MLP neurons of a small language model. Each row is named by its layer, matrix (up: input weights; down: output weights) and neuron, and shows model dimensions 48-175. Each number is 50 + 12 x the weight over its row's rms, rounded and kept within 0 to 99.
After each neuron's rows, "fires on" lists the tokens most often at its 100 highest values on Wikipedia text that the model never trained on.

L3.up6:53 57 30 45 55 56 30 52 47 66 54 55 58 75 53 38 61 52 44 78 29 30 42 48 67 56 23 49 55 44 55 39 59 60 36 45 51 56 40 59 33 40 69 36 66 42 44 61 51 62 59 41 47 45 50 52 79 64 52 51 34 47 40 49 43 52 34 55 46 56 43 38 60 59 51 65 58 41 43 60 54 66 39 42 60 70 51 49 70 38 50 54 62 66 50 63 63 56 34 55 44 25 57 58 78 42 53 38 34 41 66 80 41 51 36 35 61 45 31 35 39 55 54 29 52 58 53 59
L3.down6:64 42 73 53 57 60 58 52 69 60 45 47 52 49 49 49 50 53 59 49 66 46 51 54 51 42 60 55 54 47 60 65 44 59 56 61 58 54 48 50 57 32 21 40 53 67 67 40 44 30 40 54 44 44 36 37 37 50 64 57 69 55 53 48 46 48 65 36 48 33 52 53 43 56 40 34 28 57 56 49 63 39 51 48 64 26 48 57 32 64 56 63 40 47 49 45 46 42 66 41 37 82 49 42 39 60 25 58 70 36 41 40 50 43 45 37 44 64 66 73 53 57 53 60 47 54 49 47
fires on: "6", "5", "AF", " people", " pit", "atter"

L3.up899:32 47 58 71 55 35 34 39 55 71 49 46 53 55 54 57 39 52 68 71 52 45 31 26 62 51 51 66 53 81 63 69 52 50 46 46 39 40 42 43 24 65 22 39 53 68 57 45 46 46 56 65 57 65 37 46 70 64 44 66 75 47 54 25 48 24 49 53 35 50 58 59 35 59 41 50 33 46 46 64 64 53 51 52 50 56 69 54 52 60 46 55 53 44 64 51 66 46 53 54 46 40 43 43 43 46 42 62 58 49 66 55 32 66 59 47 56 75 33 47 58 76 26 37 35 51 37 45
L3.down899:52 57 49 35 55 51 43 75 47 53 52 57 57 31 58 59 54 44 57 62 29 64 53 61 47 51 55 35 46 30 41 31 35 46 58 58 37 59 51 60 57 48 53 74 34 31 33 53 60 46 31 38 46 28 41 47 56 45 56 51 38 63 60 61 62 57 36 37 41 78 31 58 39 31 60 62 74 53 46 42 48 56 61 47 36 53 32 56 61 48 44 44 44 50 40 46 47 50 49 34 43 53 53 35 40 52 49 39 29 34 23 56 68 34 24 53 66 28 66 54 46 49 45 60 68 54 57 57
fires on: " of", "'s", "ing", "ke", " oper"

L3.up446:65 64 45 55 54 61 50 49 51 60 60 45 60 50 73 57 56 61 24 45 59 61 36 42 44 54 18 44 52 61 71 48 62 59 37 47 45 62 55 71 62 60 39 62 76 75 44 50 57 65 44 69 40 75 55 55 57 65 38 60 60 74 80 47 55 46 33 51 63 37 45 52 62 57 55 55 46 68 48 51 57 41 49 95 54 29 52 57 55 67 47 58 63 60 59 58 48 58 67 40 43 53 51 62 54 49 56 44 46 38 48 37 37 60 52 23 44 58 59 55 46 59 59 47 55 56 71 48
L3.down446:55 51 38 53 46 66 64 57 42 33 54 55 68 47 29 46 43 44 52 28 49 34 38 53 58 50 83 32 51 40 46 82 53 41 48 55 44 26 32 42 57 45 29 46 59 54 43 61 62 58 52 68 65 37 49 62 48 35 55 61 51 46 48 58 44 44 73 41 53 33 54 40 37 39 47 30 65 63 55 58 59 53 64 38 32 61 53 44 45 48 54 53 18 63 47 46 39 34 17 57 44 55 54 58 45 61 56 76 43 62 43 57 51 29 73 75 40 54 62 60 43 35 66 38 46 43 42 52
fires on: " Ret", "urn", " August", " Que", " due", " start"

L3.up1203:50 51 54 51 36 29 36 58 39 43 51 48 51 22 60 58 53 58 23 45 60 35 45 33 51 39 26 43 48 43 52 42 49 58 43 40 33 49 27 53 63 53 38 41 64 45 28 41 56 43 55 55 32 41 44 65 43 42 53 58 51 53 55 42 42 25 40 49 30 37 41 47 51 56 51 53 26 23 56 61 27 36 34 65 36 22 49 46 40 43 46 54 54 56 53 40 49 46 61 49 43 46 48 54 46 52 29 44 66 44 41 33 24 43 52 23 42 45 52 59 61 53 48 49 42 45 26 45
L3.down1203:44 51 37 59 40 58 49 51 57 36 49 61 57 57 34 50 43 50 41 30 41 63 52 34 51 44 81 49 41 51 48 62 47 52 40 39 58 44 45 46 33 47 27 47 46 42 65 38 55 54 58 52 57 67 79 53 49 31 46 33 36 58 41 76 31 48 54 41 75 53 68 66 40 48 28 28 44 51 57 53 62 49 67 43 40 72 46 53 71 60 66 31 48 38 58 51 48 53 42 61 67 32 57 60 35 44 73 70 46 50 51 42 37 31 82 62 52 53 58 52 50 53 48 33 44 38 29 59
fires on: " Ret", "ure", " vict", " cur", " Det", " never"

L3.up382:68 58 51 64 37 46 55 59 55 68 48 55 70 45 62 57 67 41 38 55 72 73 49 47 61 50 22 38 55 58 66 45 52 48 38 59 48 54 75 52 40 55 27 61 66 66 47 56 70 57 60 72 48 80 67 78 48 54 40 53 73 59 68 56 41 48 40 62 71 32 34 52 49 48 49 44 47 70 59 76 57 60 57 79 50 46 52 56 53 70 32 64 55 67 56 56 45 53 62 64 53 41 53 68 45 54 43 29 30 40 36 47 42 47 33 31 48 41 50 54 61 63 46 48 36 45 75 39
L3.down382:48 41 51 59 51 55 63 55 42 39 61 53 58 52 41 48 28 42 36 33 48 38 39 52 44 59 73 66 51 55 35 67 36 41 38 58 40 43 44 60 53 61 36 71 59 65 40 58 56 63 47 48 69 42 45 36 42 53 36 66 61 45 67 49 37 63 78 36 85 50 46 59 24 61 44 32 70 68 69 49 47 41 60 57 53 51 70 36 51 48 85 66 30 57 34 51 39 42 39 53 74 41 43 42 42 65 57 69 50 30 43 52 60 39 58 57 30 50 65 51 46 53 54 28 56 38 36 39
fires on: "nd", "ec", " Ret", " start", " Dec"

L4.up774:48 41 44 70 81 47 39 66 53 58 39 57 54 60 33 47 51 51 39 52 51 47 52 41 51 57 36 54 45 40 47 54 36 49 50 62 21 52 54 26 47 55 44 46 67 45 61 53 61 39 63 48 49 53 56 32 56 46 48 45 57 68 66 28 54 51 52 56 43 72 53 67 38 37 61 38 42 72 62 36 65 53 67 66 73 66 45 28 59 64 45 32 37 40 50 44 63 47 28 63 55 31 24 52 69 53 51 49 47 50 50 61 53 48 33 49 47 78 53 71 43 72 44 50 51 49 43 58
L4.down774:46 33 40 35 55 73 59 57 44 54 53 32 31 31 27 44 78 30 47 23 60 52 59 53 35 31 34 45 55 73 64 72 51 35 37 48 67 39 77 46 33 45 47 50 51 61 57 55 48 58 65 56 68 24 47 39 69 60 50 42 52 67 41 32 60 53 56 53 56 40 43 49 48 43 41 57 44 26 41 38 61 32 55 52 39 47 81 51 29 47 54 48 67 35 52 54 63 62 44 57 46 42 58 31 36 57 33 62 61 54 56 37 55 60 57 34 58 29 55 42 67 62 61 64 53 56 51 40
fires on: " |", " is", ",", ";"

L4.up438:43 50 32 24 45 39 43 34 42 53 28 56 42 34 37 25 45 55 51 56 56 56 18 39 32 39 29 44 57 42 47 36 49 50 46 39 40 30 30 50 51 46 49 54 44 46 36 47 46 58 35 29 65 46 54 34 43 27 60 38 55 46 38 50 32 53 54 59 43 55 40 36 48 37 51 52 46 47 32 40 50 33 49 41 42 56 45 47 43 44 31 39 60 29 30 31 46 39 43 38 38 33 47 33 49 39 42 43 55 30 42 45 32 41 31 59 49 47 32 42 53 46 55 37 44 32 40 37
L4.down438:56 68 36 69 34 70 47 68 67 44 56 45 37 57 61 46 34 42 61 34 63 48 39 61 63 39 39 86 57 60 56 52 58 63 46 47 38 54 78 74 32 53 35 46 50 55 42 47 49 81 57 48 61 78 32 45 50 47 51 56 47 55 36 76 66 57 39 65 31 70 43 72 41 43 48 47 76 50 41 57 40 57 57 53 61 50 53 60 64 48 44 45 55 47 63 45 49 71 63 48 66 48 59 63 40 36 33 71 47 56 49 56 60 44 58 37 60 34 49 33 67 55 49 57 59 31 39 27
fires on: "D", "nt", " ret", "art", " com", " March"

L3.up681:41 56 47 40 44 44 48 43 64 46 38 44 44 64 30 54 24 43 50 18 39 58 68 49 47 55 50 48 44 65 47 47 40 40 39 49 55 50 54 34 38 54 38 43 64 45 68 58 60 54 38 52 38 48 51 40 59 28 44 49 75 52 61 48 63 37 55 40 50 22 37 43 35 23 54 24 36 62 39 50 47 59 27 46 58 47 37 34 27 21 48 57 34 50 55 51 64 55 56 36 67 35 58 53 43 37 42 54 39 50 48 25 58 38 52 61 58 47 62 26 56 48 31 62 47 53 59 31
L3.down681:47 52 48 58 49 35 63 61 70 56 62 31 62 47 66 36 53 45 49 61 55 34 48 69 34 58 47 43 57 46 40 60 61 54 33 57 45 60 51 63 40 66 50 65 74 70 40 48 57 41 64 29 60 60 55 49 73 43 37 69 48 43 48 34 42 58 53 77 49 24 68 56 41 51 57 74 44 46 73 46 34 62 68 74 41 44 65 41 47 55 53 48 54 50 63 57 41 48 24 82 60 41 46 43 35 58 48 40 60 52 64 52 32 61 42 44 29 53 42 42 53 30 57 27 66 37 66 29
fires on: "ver", " en", "#", "/s", " Labor", "ientific"

L4.up1206:50 70 60 42 57 37 64 51 43 35 48 46 79 30 43 59 72 51 71 63 55 60 60 36 62 35 50 52 50 65 34 52 52 44 27 47 45 43 26 47 47 51 75 49 62 65 16 49 64 68 60 39 58 47 60 75 60 68 52 48 32 71 51 33 22 45 28 39 56 55 68 45 39 52 44 63 54 50 41 37 73 55 42 48 48 41 66 65 37 55 44 54 55 47 36 63 52 63 61 37 69 49 55 42 53 51 68 59 39 43 21 31 38 57 52 50 52 52 49 50 44 49 52 62 44 53 57 54
L4.down1206:47 46 73 50 26 58 35 39 64 56 50 43 22 67 36 44 51 49 54 48 48 53 55 67 49 40 58 71 47 53 45 48 60 43 66 55 34 43 61 37 44 67 24 35 46 39 69 64 42 53 54 50 34 39 46 50 66 47 19 55 55 51 38 80 69 55 46 67 49 52 55 48 52 41 64 27 50 29 64 45 52 57 60 43 43 76 74 74 31 50 71 68 50 53 63 57 47 40 46 49 49 49 58 59 40 57 40 64 37 66 46 69 56 49 55 51 58 55 49 24 68 58 61 58 75 42 45 33
fires on: " back", " end", " Av", " Martin", "uc"

L4.up243:35 35 32 33 41 33 55 44 29 39 15 60 35 25 45 56 14 47 39 47 53 44 44 46 31 54 35 37 60 44 33 41 55 27 49 43 27 45 39 49 62 44 37 37 35 41 37 53 33 46 42 48 40 45 29 40 28 42 43 37 49 46 51 53 47 56 52 43 42 51 46 41 40 41 40 38 37 49 49 47 49 28 48 63 43 53 57 44 35 26 46 42 35 38 50 38 48 43 28 57 32 40 41 34 33 38 52 40 48 53 41 51 21 57 58 42 42 47 34 42 60 48 40 39 48 43 41 38
L4.down243:52 33 33 46 50 62 73 69 57 36 58 39 52 68 55 40 60 40 45 39 53 53 38 55 50 42 52 64 50 34 55 50 56 78 25 40 57 55 56 59 42 53 37 51 62 39 49 39 47 42 49 44 56 70 51 39 54 37 72 49 48 44 38 47 51 45 44 49 49 51 36 67 59 61 54 55 65 47 12 55 20 71 61 48 62 41 57 60 61 36 58 60 61 65 56 55 54 43 65 41 50 66 55 54 41 64 49 67 38 35 51 37 61 55 46 29 42 56 61 57 52 51 40 52 40 42 31 24
fires on: "omm", " em", " pl", "oun", "amp", " ad"

L4.up1218:71 66 69 72 65 61 57 63 49 47 77 55 82 66 58 80 63 52 61 52 62 52 69 39 76 44 61 63 47 66 46 64 56 51 57 50 51 59 44 48 51 49 53 59 77 64 43 67 59 76 59 56 52 49 64 63 72 54 67 45 38 59 63 58 47 43 68 46 52 60 59 64 53 50 50 64 65 43 65 31 72 61 54 38 52 68 59 56 42 60 49 57 71 60 53 72 61 61 65 37 64 58 66 48 63 61 51 60 59 46 56 50 44 44 45 53 43 57 49 76 35 69 50 65 50 56 61 74
L4.down1218:34 46 59 36 51 35 50 17 57 50 36 44 35 50 39 41 40 61 55 60 44 55 46 62 23 47 26 57 44 63 57 49 65 55 54 58 34 40 52 40 51 48 42 56 50 47 42 45 51 53 59 58 36 46 45 57 44 70 30 42 56 50 39 65 60 58 48 46 48 36 53 31 59 47 64 47 41 39 59 59 56 48 56 42 26 54 54 58 52 49 49 51 29 33 55 43 56 41 36 63 50 55 57 43 63 52 54 17 35 66 61 67 57 60 55 32 60 57 54 19 72 63 46 67 39 47 42 45
fires on: " back", "uc", " Rock", "Med", " born", " moved"

L6.up444:67 34 46 57 69 59 50 29 52 52 63 55 40 44 42 33 48 26 40 46 55 50 42 49 52 55 56 52 55 46 64 63 47 57 42 34 34 43 50 49 76 44 34 53 50 47 46 58 61 44 65 35 45 65 53 54 43 37 57 58 68 65 64 61 68 50 51 49 35 25 55 28 54 57 40 57 39 49 42 44 58 47 45 35 52 15 49 62 49 48 45 39 82 61 38 68 66 34 31 62 42 32 36 30 41 30 53 55 74 47 43 51 47 54 42 74 54 59 43 43 45 39 60 47 59 54 51 80
L6.down444:55 32 34 53 54 36 49 68 51 67 54 49 52 66 61 50 58 47 53 35 51 52 49 58 43 55 45 40 48 59 17 34 49 42 63 52 72 58 39 43 54 43 68 39 44 55 35 58 35 53 31 40 34 34 36 35 45 48 55 60 24 47 41 52 56 53 49 48 35 45 55 64 61 49 61 63 31 40 59 53 50 53 55 56 62 55 42 22 62 50 62 52 29 55 80 37 63 47 45 36 44 63 46 42 48 70 51 53 30 50 42 54 49 44 60 17 53 50 49 40 53 69 51 44 41 43 26 21
fires on: "ed", ":", " started", " began", "ij", " as"

L4.up549:43 62 71 38 52 55 26 53 51 37 77 40 42 43 70 55 31 56 40 57 37 73 63 45 65 40 55 45 44 49 40 49 54 63 50 41 39 50 32 42 46 55 47 44 47 51 82 44 27 46 39 69 57 55 49 44 40 48 54 62 56 59 49 49 75 26 71 44 44 45 66 60 42 70 25 16 33 53 67 22 66 61 38 70 47 47 61 46 51 38 48 41 44 72 60 47 59 53 41 30 62 52 64 29 49 37 47 75 44 45 46 72 54 65 43 63 54 60 53 61 38 58 64 74 49 51 49 55
L4.down549:54 24 42 53 51 42 60 63 44 44 28 55 47 65 36 55 52 42 52 66 51 45 41 58 46 40 52 52 54 66 55 33 51 30 57 60 59 48 61 56 46 33 32 72 53 43 13 52 67 60 53 31 41 42 64 49 56 49 49 37 52 33 60 53 27 57 33 59 50 73 50 34 62 21 72 77 65 48 40 66 31 45 49 38 52 39 44 49 47 73 42 76 58 41 38 60 46 57 73 55 33 55 60 64 52 51 59 29 42 55 59 33 57 42 50 30 53 53 44 27 36 62 46 37 56 60 39 42
fires on: " first", " footballer", "stitut", " own", "raft", " used"

L3.up483:46 55 49 18 46 34 48 40 47 46 30 54 38 59 32 43 24 40 69 30 33 44 50 40 42 59 49 43 51 44 31 52 31 31 61 48 45 45 57 19 36 29 49 43 45 39 56 51 46 48 37 34 41 35 44 41 63 23 39 49 39 42 37 45 47 46 49 38 40 39 44 47 36 17 40 32 29 49 39 28 43 50 43 30 44 48 41 33 34 18 46 51 37 50 53 50 50 50 41 47 39 39 57 52 44 34 49 49 44 50 53 38 41 49 51 68 35 49 43 34 37 48 31 35 43 39 43 50
L3.down483:32 19 62 57 35 46 41 58 62 59 49 43 45 56 67 48 57 52 43 63 61 52 41 66 49 52 19 63 52 70 70 44 48 32 42 58 51 74 47 42 42 63 54 63 50 59 49 35 39 42 58 34 45 43 44 36 66 34 47 50 59 41 47 30 53 44 32 72 36 38 47 46 51 72 49 70 44 53 36 46 38 64 45 62 30 35 72 43 39 50 38 37 77 19 39 70 43 48 41 38 42 41 46 43 61 62 45 32 49 43 70 54 50 69 36 35 45 41 27 58 70 42 60 39 44 50 62 41
fires on: " guitar", "ver", " over", " Abd", "/s"

L3.up1077:62 51 59 48 41 54 55 59 76 56 67 64 56 49 61 61 46 75 58 63 55 52 73 53 50 69 55 44 55 61 69 53 58 52 41 55 59 66 52 51 51 68 47 64 76 64 58 72 84 63 48 51 49 46 59 63 56 52 63 70 77 63 71 52 67 58 54 63 54 37 42 51 63 60 63 50 33 52 54 56 44 48 46 66 68 48 53 40 55 39 50 68 31 75 50 60 52 56 72 53 79 62 45 68 58 60 31 65 39 57 61 39 47 63 51 48 61 39 59 51 46 54 60 67 71 57 66 48
L3.down1077:64 41 26 44 34 55 65 60 53 49 55 37 43 40 40 44 44 41 30 54 46 48 39 51 47 60 65 21 50 40 30 59 65 51 32 61 55 44 74 52 34 45 29 42 59 39 57 38 62 43 45 49 68 67 41 58 72 24 46 47 48 56 57 45 39 39 34 38 57 49 66 61 28 54 60 50 38 34 66 61 30 61 46 50 56 59 58 34 41 56 64 41 44 57 53 40 38 51 38 79 49 44 63 34 36 54 41 66 57 52 63 33 36 22 57 58 57 61 49 36 32 41 70 41 54 39 49 44
fires on: " Washington", "akh", "===", " such", " Country"

L6.up470:59 26 68 46 50 55 56 47 42 45 53 26 66 53 77 47 57 61 29 44 50 48 66 56 69 57 47 38 42 41 40 39 52 61 73 52 70 57 41 65 51 40 48 44 52 49 54 61 30 37 36 67 65 56 53 60 45 47 12 49 57 62 50 51 48 68 55 42 31 35 71 47 55 54 45 41 31 52 46 52 61 61 46 72 34 55 42 33 46 55 59 17 64 55 64 54 41 56 62 50 43 61 59 42 64 50 53 65 73 33 64 67 54 60 68 40 54 63 43 69 42 53 55 66 49 52 63 25
L6.down470:49 61 26 40 43 71 48 52 59 52 53 45 48 65 31 47 51 49 54 54 35 61 48 39 36 33 43 71 50 57 62 58 53 45 47 38 65 51 64 41 52 66 47 64 68 39 45 43 75 47 59 52 59 17 24 34 53 58 67 47 48 46 47 53 57 52 46 62 54 62 46 58 59 39 77 41 77 77 60 35 41 39 61 29 82 51 54 68 56 66 52 67 72 41 39 89 32 38 28 48 49 44 20 38 42 51 50 49 35 46 43 29 50 47 29 42 70 56 50 50 54 42 42 54 52 50 47 53
fires on: " to", "'s", "ing", " and", "s"

L6.up979:42 63 51 19 62 58 28 55 50 44 61 45 54 39 57 41 51 48 46 56 47 43 37 50 46 44 62 51 59 71 55 53 68 60 62 30 48 53 69 50 69 59 57 39 45 61 49 44 43 51 55 37 58 37 54 48 57 60 46 48 48 42 63 58 51 42 65 68 67 57 51 61 75 32 48 54 45 37 48 40 71 59 77 41 52 67 79 51 51 61 67 61 51 47 48 58 48 23 47 37 61 66 44 39 52 41 70 53 47 47 19 33 43 76 45 52 43 60 35 56 67 37 65 55 49 56 54 42
L6.down979:40 42 44 55 66 61 71 41 50 74 44 56 49 46 77 54 44 43 77 37 39 49 62 79 59 46 31 37 57 26 49 26 43 63 52 61 33 44 58 54 27 57 63 51 43 38 45 58 58 64 34 49 44 61 52 81 46 52 59 53 64 56 40 67 47 40 39 30 33 41 52 44 19 48 37 47 58 57 47 62 38 54 40 47 51 42 47 55 58 61 55 51 59 41 48 42 55 54 33 40 59 26 59 68 46 39 44 44 43 66 54 60 58 33 61 54 48 45 59 38 36 52 55 41 58 22 37 51
fires on: " h", " over", " it", "um", "ce", " the"

L4.up272:52 41 44 64 59 68 50 58 55 52 61 42 43 55 60 70 29 47 44 55 64 40 50 60 41 56 50 39 52 53 51 53 86 35 48 48 41 53 59 59 63 51 40 46 47 47 67 57 28 49 45 74 58 45 36 36 44 49 65 58 75 81 56 60 57 60 67 58 66 50 47 52 62 66 45 46 59 56 54 63 65 51 49 73 64 62 65 50 49 48 68 58 67 52 55 54 83 50 42 60 58 57 76 51 48 47 52 45 51 36 58 69 44 69 48 38 61 65 61 54 57 54 51 50 73 69 53 56
L4.down272:43 57 53 24 66 51 69 70 61 50 57 57 68 73 49 38 49 46 60 46 48 51 46 52 48 67 47 41 51 49 48 54 34 54 30 53 57 51 33 32 54 50 51 51 68 61 24 43 69 34 57 52 82 42 60 64 40 53 66 54 46 40 56 36 53 56 54 53 59 31 30 71 63 53 61 67 58 70 15 44 54 59 71 51 36 37 48 54 53 44 35 42 36 54 44 53 48 33 50 49 40 55 47 46 34 46 50 57 67 58 71 35 48 77 48 27 40 32 46 55 41 47 35 60 38 24 40 41
fires on: " pl", " will", " em", " field", " Pos"

L4.up1018:46 62 43 57 65 63 60 57 58 65 37 70 59 47 51 73 53 64 63 60 64 53 39 56 36 51 45 54 44 67 48 49 61 42 64 60 39 69 49 38 64 56 59 54 50 67 51 57 49 58 70 39 72 62 61 51 59 45 56 50 64 68 49 69 55 62 52 59 43 82 58 33 51 59 51 49 53 84 49 53 62 58 58 64 64 59 60 60 57 61 50 63 63 61 58 56 46 57 51 59 59 47 56 51 72 50 60 46 66 50 62 65 47 48 59 61 56 58 50 69 44 59 55 64 61 53 65 50
L4.down1018:48 45 52 57 35 64 33 59 51 37 56 41 37 41 47 53 30 46 62 31 67 63 34 55 50 32 58 56 49 49 49 51 43 57 45 52 49 50 47 79 32 45 21 45 71 22 41 45 37 70 45 54 35 44 38 55 46 46 57 42 47 43 41 59 72 44 29 45 33 42 45 66 53 49 64 61 57 48 41 43 20 79 52 44 43 62 39 66 43 33 43 61 43 59 45 51 58 51 64 36 32 48 63 39 42 59 36 58 47 48 49 61 57 44 43 33 55 54 56 41 50 57 65 43 34 39 24 35
fires on: " back", "oth", " par", "yl", "eph"

L6.up571:56 43 61 81 62 48 60 36 57 58 56 48 37 54 42 61 47 57 58 58 57 58 72 42 61 36 48 50 48 72 29 48 39 57 52 62 45 65 49 36 60 48 30 60 57 40 72 58 50 42 40 37 58 56 42 55 73 60 60 44 35 59 34 66 51 57 52 72 38 37 63 52 58 62 49 50 56 32 60 16 47 60 24 58 41 51 58 44 51 43 43 55 39 63 33 48 65 52 39 57 30 39 55 30 50 32 43 57 58 37 51 66 51 72 52 55 55 49 45 42 53 60 47 43 60 42 52 62
L6.down571:60 51 54 57 43 43 72 58 46 51 35 38 18 52 42 48 50 45 47 32 53 45 60 41 23 61 39 60 44 20 62 54 56 68 48 49 52 39 60 48 56 51 70 49 45 56 43 29 41 73 52 47 48 65 74 50 42 31 52 31 59 47 70 24 40 52 48 39 62 54 41 53 52 54 70 40 40 45 08 63 51 36 52 48 39 42 34 26 53 61 53 69 52 49 66 51 52 56 66 47 78 53 55 43 51 51 44 57 58 48 46 46 49 61 41 34 60 48 54 61 60 55 47 50 55 52 45 38
fires on: " J", " Christ", " Van", " known", "let", " York"

L4.up571:37 47 28 45 61 65 49 44 65 72 39 61 41 54 57 58 35 45 60 60 50 58 31 74 21 59 40 42 30 43 54 58 60 42 53 66 43 57 70 35 71 56 55 54 43 64 45 68 38 45 46 47 90 57 48 41 31 50 35 50 80 44 53 66 62 64 43 36 55 67 49 41 67 72 48 51 47 83 38 49 28 47 56 56 59 55 45 45 61 49 46 60 59 60 57 53 62 45 46 66 44 54 49 50 65 38 64 43 54 49 44 68 59 51 59 52 51 59 70 51 54 55 56 44 58 53 52 40
L4.down571:61 51 62 64 57 44 57 69 43 52 55 41 78 48 58 58 40 61 58 46 65 39 37 52 63 49 63 41 53 40 39 42 48 61 43 50 60 53 40 70 39 51 45 41 77 50 44 28 59 51 41 55 62 22 35 65 54 34 54 52 40 57 50 53 64 37 47 48 35 38 37 74 47 43 37 57 57 54 42 41 44 64 41 54 62 63 39 78 43 54 37 56 50 71 43 52 40 63 69 32 44 60 54 42 43 56 49 68 67 53 45 41 63 52 31 52 38 55 35 43 35 48 66 44 32 54 41 40
fires on: "outh", " par", "oth", " administ", " gr", "ont"

L3.up458:56 52 62 35 45 42 51 68 49 38 31 55 68 57 62 52 36 53 44 37 46 54 54 69 49 58 41 45 52 46 47 64 35 71 38 75 44 59 18 59 61 51 58 46 63 57 27 63 26 42 55 64 54 40 57 38 64 68 64 57 57 34 72 57 63 51 55 48 39 08 49 53 57 45 40 59 49 72 68 57 35 63 35 60 34 35 29 57 30 49 53 45 55 49 69 54 63 65 50 32 43 36 50 49 57 47 63 61 71 33 43 57 65 41 74 41 42 63 75 53 67 44 37 67 37 61 63 56
L3.down458:22 43 46 66 49 40 40 43 54 31 41 37 71 41 40 47 53 45 62 43 44 38 59 54 44 48 61 52 48 48 47 51 64 57 47 26 49 30 42 52 32 44 44 45 56 46 50 32 50 52 81 43 53 54 76 43 45 31 21 48 42 59 26 53 29 43 67 48 31 29 49 32 50 43 45 45 51 36 40 38 68 45 78 55 29 46 44 49 49 52 38 36 45 53 62 44 46 36 54 65 20 42 38 46 24 52 48 53 33 68 60 35 49 54 59 56 41 41 47 29 50 28 43 26 46 47 52 33
fires on: " kill", " %", "ach", " rest", " vill", "iction"

L6.up81:47 57 56 33 40 56 36 42 60 30 68 45 49 26 70 56 33 72 65 36 54 39 54 53 65 33 42 51 38 30 46 72 52 61 44 61 34 56 49 48 41 63 40 60 48 40 56 65 75 35 57 66 42 58 52 36 86 45 46 41 44 47 51 56 53 56 53 54 52 53 47 47 39 59 44 59 38 43 36 40 61 64 49 38 65 46 62 35 50 53 32 56 48 53 49 49 38 62 51 44 48 34 75 71 48 41 52 45 52 45 70 26 45 45 55 39 35 40 37 33 39 38 54 65 55 68 39 57
L6.down81:61 47 58 53 51 29 71 65 59 38 42 76 39 51 47 32 44 50 58 43 36 65 60 54 25 67 51 57 36 53 45 40 46 45 60 51 58 44 43 53 30 34 51 39 55 76 28 57 36 51 44 43 70 43 43 41 30 58 34 51 40 39 40 42 54 49 38 55 50 73 38 44 37 30 59 59 31 29 63 60 44 43 52 55 39 39 60 44 46 46 49 26 51 48 52 55 53 64 46 58 25 60 54 42 39 32 35 31 36 56 46 51 64 68 44 55 63 53 55 53 54 78 58 42 40 37 47 28
fires on: " Mad", "able", "om", "HL", "ö", "l"

L3.up919:64 49 57 64 37 36 45 71 51 54 66 52 52 34 72 61 48 69 24 69 61 42 44 61 57 53 45 60 44 54 66 41 52 67 31 45 44 61 28 57 61 61 50 58 80 50 37 32 64 57 53 56 33 40 47 63 49 40 66 59 51 56 57 45 58 42 46 67 47 36 39 36 64 56 51 69 41 41 61 63 21 40 47 69 44 37 53 58 49 63 50 64 68 62 50 47 47 48 61 52 72 59 51 65 50 62 31 35 64 47 40 31 46 50 42 23 55 38 67 72 74 48 47 46 50 55 52 45
L3.down919:54 68 23 65 42 58 51 41 50 40 35 56 62 51 32 51 32 26 48 33 36 63 55 25 43 32 71 62 41 38 39 57 29 34 51 36 37 27 43 45 39 57 46 58 62 29 55 34 56 52 54 69 53 51 67 63 35 46 33 43 53 52 46 61 42 41 62 36 80 60 62 49 30 45 37 28 46 57 41 51 61 54 58 46 47 73 36 41 61 57 43 46 23 52 66 41 50 53 51 54 53 30 66 34 37 43 64 78 39 49 51 41 45 22 75 61 59 64 46 42 50 54 35 40 51 46 47 54
fires on: " York", "On", " Ret", "Career", "ident", "ure"

L6.up1070:41 44 38 49 27 40 37 36 34 29 28 56 55 51 44 38 37 41 40 63 36 41 49 35 46 42 47 34 34 30 54 40 54 34 40 49 41 28 46 52 35 22 29 41 64 49 51 32 35 51 51 69 41 36 50 42 41 53 34 44 35 35 44 23 39 52 55 46 48 44 60 47 38 44 43 45 45 40 34 13 52 54 45 50 28 54 38 48 46 36 35 43 58 39 34 35 45 38 40 41 40 20 31 48 25 25 36 39 33 54 41 50 43 43 39 50 38 47 46 48 42 53 40 43 39 35 63 42
L6.down1070:43 48 68 40 51 68 48 44 31 63 62 22 50 42 50 43 62 43 29 46 62 46 38 38 54 46 39 61 61 80 47 48 39 65 58 69 68 70 45 44 69 51 47 43 37 65 39 66 66 49 51 54 45 63 49 62 54 59 38 56 37 42 53 63 58 48 66 57 63 80 40 53 54 43 60 45 47 57 41 57 69 42 64 65 63 54 53 45 43 52 58 42 54 48 66 37 32 41 28 35 45 79 57 51 52 66 30 61 69 56 57 50 47 56 74 72 52 33 44 33 52 46 67 37 63 65 60 65
fires on: " own", "qu", " reg", "om", "our", "ent"